Weights of a small GPT-style language model, trained from scratch on English Wikipedia.
Training: a variant of Muon for these matrices, 162M tokens, 9907 steps.
MLP neurons of a small language model. Each row is named by its layer, matrix (down: output weights) and neuron, and shows model dimensions 0-95. Each number is 128 + 32 x the weight over its row's rms, rounded and kept within 0 to 255. Numbers have three digits each.
A block is one neuron, or neurons of one layer that tend to fire together. After each block is what it responds to, as a language model described it from the Wikipedia text at the highest values.

L6.down462:118151114118115133131111143107099073164150137112100195111129122114157181123067195178123156171172196114111129103077169112177106122079142104128105110109185110155130108104149145112089160131144144062074105214089112124150095125137138098181092121132111132098147120095160116130217146137107100154
L6.down579:116117130097207179175153139196108145098150122148145166127174130121121081155093163098077118096171204128152153059059158127148119099114188074094070133104190132151128060101112094103102132102134153122096091133143115119133072112137153128117146110085159073151092115078146137125167154092088135096
Description: Indefinite article "a". The article " a" mid-sentence after prepositions, verbs or commas, as in "of a prey animal", "by a 2.0 litre", "had a median"; rarely word-internal fragments.

L9.down98:141148135112174141153141118098080160187177144124145123087113116093058145090141171121125202113150110105097118127145137137143131096150183104097164119099119085159110127129138173157089100072125112119139122183125109200078085101116070105126074129140140194117121151209149185198128131082115186130
L9.down309:124208129118091120076126077110052127080056164140103106150155153077139116090069068108065209119156186130112125145164145074145164059110111180138159157105125120154149140109205100105168143148140099156133087136164111141152103133136108125073135160144085141102193108135092139172142200055143143129
L9.down450:174161121099091126145097217154109098115049122145102076123127140116091195143126154081121164144139118119083110135138086125121170140059103072109141124152060148090089165103120148085112126107111156113108116099168159142134113099168127121074130206160147198122126109142118170070084194118113121108
L9.down565:137152169157180074150108086093122134095110084117170148122137103141105197117170101122106142093182079154122147142118133120119138165143123116115132154090117191165160192085132116198172089179146150133129162127072132164108100103087115125156129135132069168147152121213123091171128121078136098118
Description: Predicate nominal opener. Determiners and linking words that begin a classifying phrase after is/was/became or an appositive comma, such as was a, one of, worked as.

L6.down165:170058165208115132163177136090144201126133103090099186157126110119105151143109125135167088156095092103084154121133126065144201097137106141143131099167160123153096107096178084198109119126174136099139157138108182173150117151092170122112159094133151095139052089120100118054106145147115056074
L6.down581:158124107138095130149124086169129134148124190182110125054081115123051083126088170160067181156146107147139180128152175134180137100142133108143169165180105106154150126083154070077125157074096146134114146123130070150084175102158155134095200131152174124076130109141205103150116124126146146157
Description: Word-completing subword pieces. Fires on the piece that finishes a word or name split into subwords, as in rel|ate, Gutierr|ez, Bl|ades, and on "be" after to/can.

L11.down26:118080151139171139112110162064100200124134075095126180144158132223154135066161137110114140152108046123153109167138099090146145187182104110160096099149105127140179128128090140150154112114157102111123165122092139118118114105106095169164114154155130162172160111131073097199091123167125113120
L11.down27:088122118083171102184201085100122133099091155080123112134128099116126159086139078147106116100164126132147164095090100076147153138085142150191160138162118129108126136184179131099102139113194129066109095117108170060115115141147175144049066102088133135172171168054141092134126123150097132181
L11.down205:126163172135117082119088081161171122166113152097155101109084097120133176121094148129119156134153142077137098161083181150185142139140140113046113136119139026117064112170109127125155112113220120049166109166121102168109104102105129102125102107139140184114042123177092110120127091119147122126
L11.down306:134141142111157135123127119109132223164140207126143134121042127057157147167140129082156104109151151087169161143152155111147117146123143109138085132118146169101195142132216076104181113109153184148116162132075158072161126108113157133104131129081118133132144129093156111152058140128067102099
L11.down324:111137111130046109118153099116158091087085130164153113176125096071166179151091091102115106139122179100165070094138124045186129142086129148156082178165101104093166149136146122129080137087234151109188115114096125026154146143145117112117098131112127153165176098160089143110125118159110096143
L11.down373:107077104118082136123098118098096159141183154106144192120130121094133183168128114156118158118151162173142106140093126163115095157132150092118089201110109091147069104149111187114094126113190150107113117152163108152196130078111143133134142142093077120114173124129148202119150117157128105159
L11.down409:145097122134171174137086115101124108044147096167122101122070143092173151149153176131153168089144126113071061160181095190111199116126119158195158096131084163131169149121135139160134119115091129119127106138125093056164127119147158198158099183112144142161091126104185102111084088092106077166
L11.down432:189124218076126154133113083101136137128134113110111146084124076129124157129112146115145096139111140078104061114123118141181179162047090177155114117137133132139095146164142141136104142130255155058113104109101108078135111143083098118154136121118103134144147066140129115145171136125088062165
Description: Indefinite article "a". The article "a" (sometimes "the") opening a noun phrase after verbs, prepositions or commas, as in "It's a very weird time", "as a result", "with a leg injury".

L11.down7:126178089081136138117110129143152095115161093130121125109075155183114163075153093161150103058144141140149147164146137145128119143157112156105159092059142141114148161168108121141140093145045126135150176161127108056155165105152123088155117109134107158081135089101162167119160108137109122172
L11.down78:137116105149147087070140172121120109144161129111135161081128092108069137157111124130108104046128144207086103093173118144191098136126135101159175164118125075124157117131163169100110138157138191143091157135122142157138127127103142105113145181131153111143176104099153144170125151113112172080
L11.down148:122145113161174175152160172167131106164092136082173104169187139191169118162094135097163093136159141119135080107130125149174127122127104117095202131070161128104180117130107170136084067108061130090145133187137114109135101073103176140180071129193096119122113142122149086056108138112135096171
L11.down164:109111143129112118178136146091155173101119120156129148141115141114190124143158110102142154183142174073105096162174151135119125125111166149145168125148086142112118118101125102131170084092110097085138078162085137104123192172169156111120061170138111075097147103101147147101120142132089161135
L11.down199:161176149149104152149089134122121151128097159117119073178121113142169130130141072153137112083160116118175057133118134060157104145096166153126130128049110178098095177101091138089136135131067078138173163142130150096064141140153147099129104089113139174169115151096119127151139135064094160217
L11.down225:163165144091124198167099117142128129177126140078126077113063103153110154124111141122152126125093093138145045137097113146097118081119133103121211110089124132119109133126122178166126115088084142087155143124138169102130097170181070111181168113099087148126132149125117140111131068133159134141
L11.down429:225115149123126097143110137152114159130108132073107122151150094165148167117124130138160124036135149164119148073160163081168112156125131174131172151118093136130112115172126134059097103173087154095169172126172128127115158128140144112083051102143140164145123137088135160134079073116200107191
L11.down543:116111176123151146165102097092113098148134058121176076144139162173104143142109085114164176095117114109118111130106163131103180078077105124170151136170130165122145105106067206177125204174093092158155061115048114169147139139131168113173074135096136125140125081115143145117179143179124103138
Description: Table row line breaks. Line breaks that end a markdown table row right after the closing pipe, mostly after header or separator rows in sports results, election tables and lists.

L11.down11:080072142128133174144162093124087126130140141104087091162110133132128179115110139074124153132186135084165195154069147111158093097135116159150125145130138141185120179132211130205137127103133110101099180120110106131155114145137084116157115181157122146116107082125105145130145122079098134119
L11.down44:073103085049131105140138139156077096107132084145127142119144112081139069147094145106111102091125149108120083120132107090164099084130096098116126161112117144131128109135096159143142138116112180081171146123169155111142146144130097107154122133151168079105100139088115086133196140182128085131
L11.down132:120118109133225107111136182170055128162108189105137133109090120096104119166077118131114103027139130122155150142093119157136140171169120170120139150131161103138184126194114146087135152120138132114147147156118146100113139145131148100108103149151174094156128076158165082068128128162117135066
L11.down334:070115111062144120128146115126098123162169155101125101122078133094108180141161122126170113050097106134112151121163170173099124197207134158111185139122084121161199115093139147087119181116192138118119151109102128132141124158156131102164062118183183173147111091142150139151116120146156154108
L11.down377:114130129149130123151114175154113129121162087116169096121187174164103116173123128054054151105130143135149106119142153104090166116180167119119148188080152119107140081117096156155147123151109162127159139128105085076141109051122124130172121208187089065081132143139148098156147051124089086127
L11.down425:186137134130212103179165120152134117130104200132155135176134172130097144084131088111105097141133055147117125123142153121136158150100085125166181034130121108093128135127094145106054167151183087126136164143102144133123143077156155099059168102123123128087192107094105164126147125088134117093
L11.down468:096149124125126161089118127129091143154170102082117111074128191164164087156118139123112179135090116084172136174081086127121104178166140150150203113130119143144169106173125109112150175157060085134145143141108109084129102091054151146172063141158087099160109080092175151109147101111085096126
L11.down559:074142127103172149154129107120146115148177206122138153140095125126110151124145166125082104000138184178087126180100129124121147125126050133144102106136168106160156187203150108121153137149136136128114132141139144120069096139139100101087205126136156037106139101103101138088121162084176167083
Description: Inner pieces of names. Middle or final word-pieces inside multi-token personal surnames, sometimes given names or place names, in lists, tables and bios, e.g. Schwe-ige-rt, Reita-no, Gro-ss-o.

L9.down421:156112145088106205114134106110092097122088150179169150110076096077101153087108129135107113131116134120129101071147170137139107123186121099079204159112113129122098156131102179151151105090192093120071116157160115073114168141107121135108154149172130104175131102092160077169151094182150208134
L9.down505:125121159091128186122138125064166126101161146091090107120116097169127186120141169151176092103135062159127234097124110144085158174148161142145130173112137121090096155171123137096141094106182162171115143136147138152148104165125157106111165107148083131160136212129182101119063086126114163108
L9.down627:160128140096139126122139100177127116093128205098132098133153116106113161076128143175158150078093134158090160102178118136107078155183099101099149105154057091104109094151165155177142185054103114145117128118123111137106105135095123062127127161130146153133098085155141151113167095170160162134
L9.down632:139155132070153067128116147098193146104151128135136075084148075073101115129138066078117189136097109154117156140193115129131036158152137137156101154103166074127147162105135117128145118176191104128105158096133145116144168103154132076161169137160156119115111128077168142148126096142148154170
Description: Markdown table separator dashes. Dashes in the header-separator row of Markdown tables (|---|---|---|), firing on the first dash after the second or third pipe in election, sports and chart tables.

L6.down87:178088138117097134098084176088149176156101121129141135134123090096105174098133174092146154085122119085148143113134115138110089114168101115076168138166121146043202180137094126168247106127056143123133163172111101113108105100168067096123176122162103155193119132120174141111161167128157132126
L6.down366:164105148135077137168127098173105073099153118086149129129129086055138100124099161124146175104135156161116123081056084110052054129141165121096086169147108106125159180102103129163122167183109166113077125159108114113145120066145149115113186122159137145162090131120115125151089148141127085157
Description: Markdown table separator dashes. Dash tokens inside markdown table header separator rows like |---|---|, plus weak hits on word-internal pieces after hyphens, such as hit-and-run, co-produced.

L6.down108:115132103056082117122126106130092163126117129128161161156101126100181135185084173144110169142099051134126096110136105132118084119147087106127122173104159174084165170189093155117123144145132139115162082120129090137108140164114196178124160177065055154137094094103130099198132121145143111128
L6.down541:089149115060126160159120176086082174116110137121065116108113155127114120102123117137168125157119136087149120140120106175155156165105123126129129101089118192168130160148181122105180118141104111114163150073142132128092105157101149155122089137167099102083075072202107145129155106178044059165
Description: Decimal fraction digits. Digits right after a decimal point in coordinates, percentages, lap times and election tables, e.g. 34.9375, 62.51%, 01:01.0002; weaker on mid-word pieces like seclusion.

L11.down162:155106134144138131142135097136139138107104073136155137103145167088155126120082120151113109143138155092155132080129137102127053078145127117150136091051144107112172136095201136161196123149153093174202117089141048072051133140107142140138138139105138061144104129070106147171148120106133092176
L11.down173:100091168105142115051143098092132119109128130156065125070139106155185140108109107125130105122154105171100146113128130104104083070163107066141120138173157163181101163154106146146088130148081124114137133207139166143199105100101165131158114085181173138165121134134116133137204105133098122103
L11.down180:137171064115116170119131204161116109120116101129127095071133109127148084137091105137105187113159121115173059154124164139135104146165085158097117093149086097103109100184168109188090145080125065097141142142138141165114121172200114195135120086094101148096125072163154155157168078196143120135
L11.down356:139152153165152061110169112085112088147124126125154108167153106148129075109104134091125128089119129190161180093141183157097071083104122140090099162144105134169125137069133057105160185130109089158119136104089166153116122101144111106100069106144171186130088141100106105093131095136166134144
L11.down385:115123086136180155111140105128160192130158149172148119185120137066126083134086074118118099136101087155083197109102131199135132114134092144100081107134134130056145148127128161101097130092125087103139207157181173171076128129141148125163105190157141119105108103093106169154126173161144136140
L11.down396:175106134159108141093143120104169163120155106148128139182143096128118095128177099145122135138097143102141131165131070116130133131138104136151097125129082086117101187124058136132102131129173066204128120167111149156076090121115121153146151132064151123129126116161117108076186109129123197092
L11.down482:215123138119130121150104073138036110118152125193158115103126121109121141123115132138087089177109157169109166075125076096158108113194076135113091163082116158156123147059221134115145195161130105153119087135096140118127091104121124084154129126166142133113111137082132106146172106126121148133
L11.down588:134108087163079059140116070127118175076101101141126141141154048129101137140099132174148076106125111087123117159100113188087121133175094129188091084155160070120092080108165128143104148170120075171117122118162178137144157159126154151087193112178143162102123123141149104158130134128189152143
Description: Markdown table separator start. The first dash of a table's header-separator row (|---|) and the opening pipe of the first data row, right after a table header line, as in song lists or election results.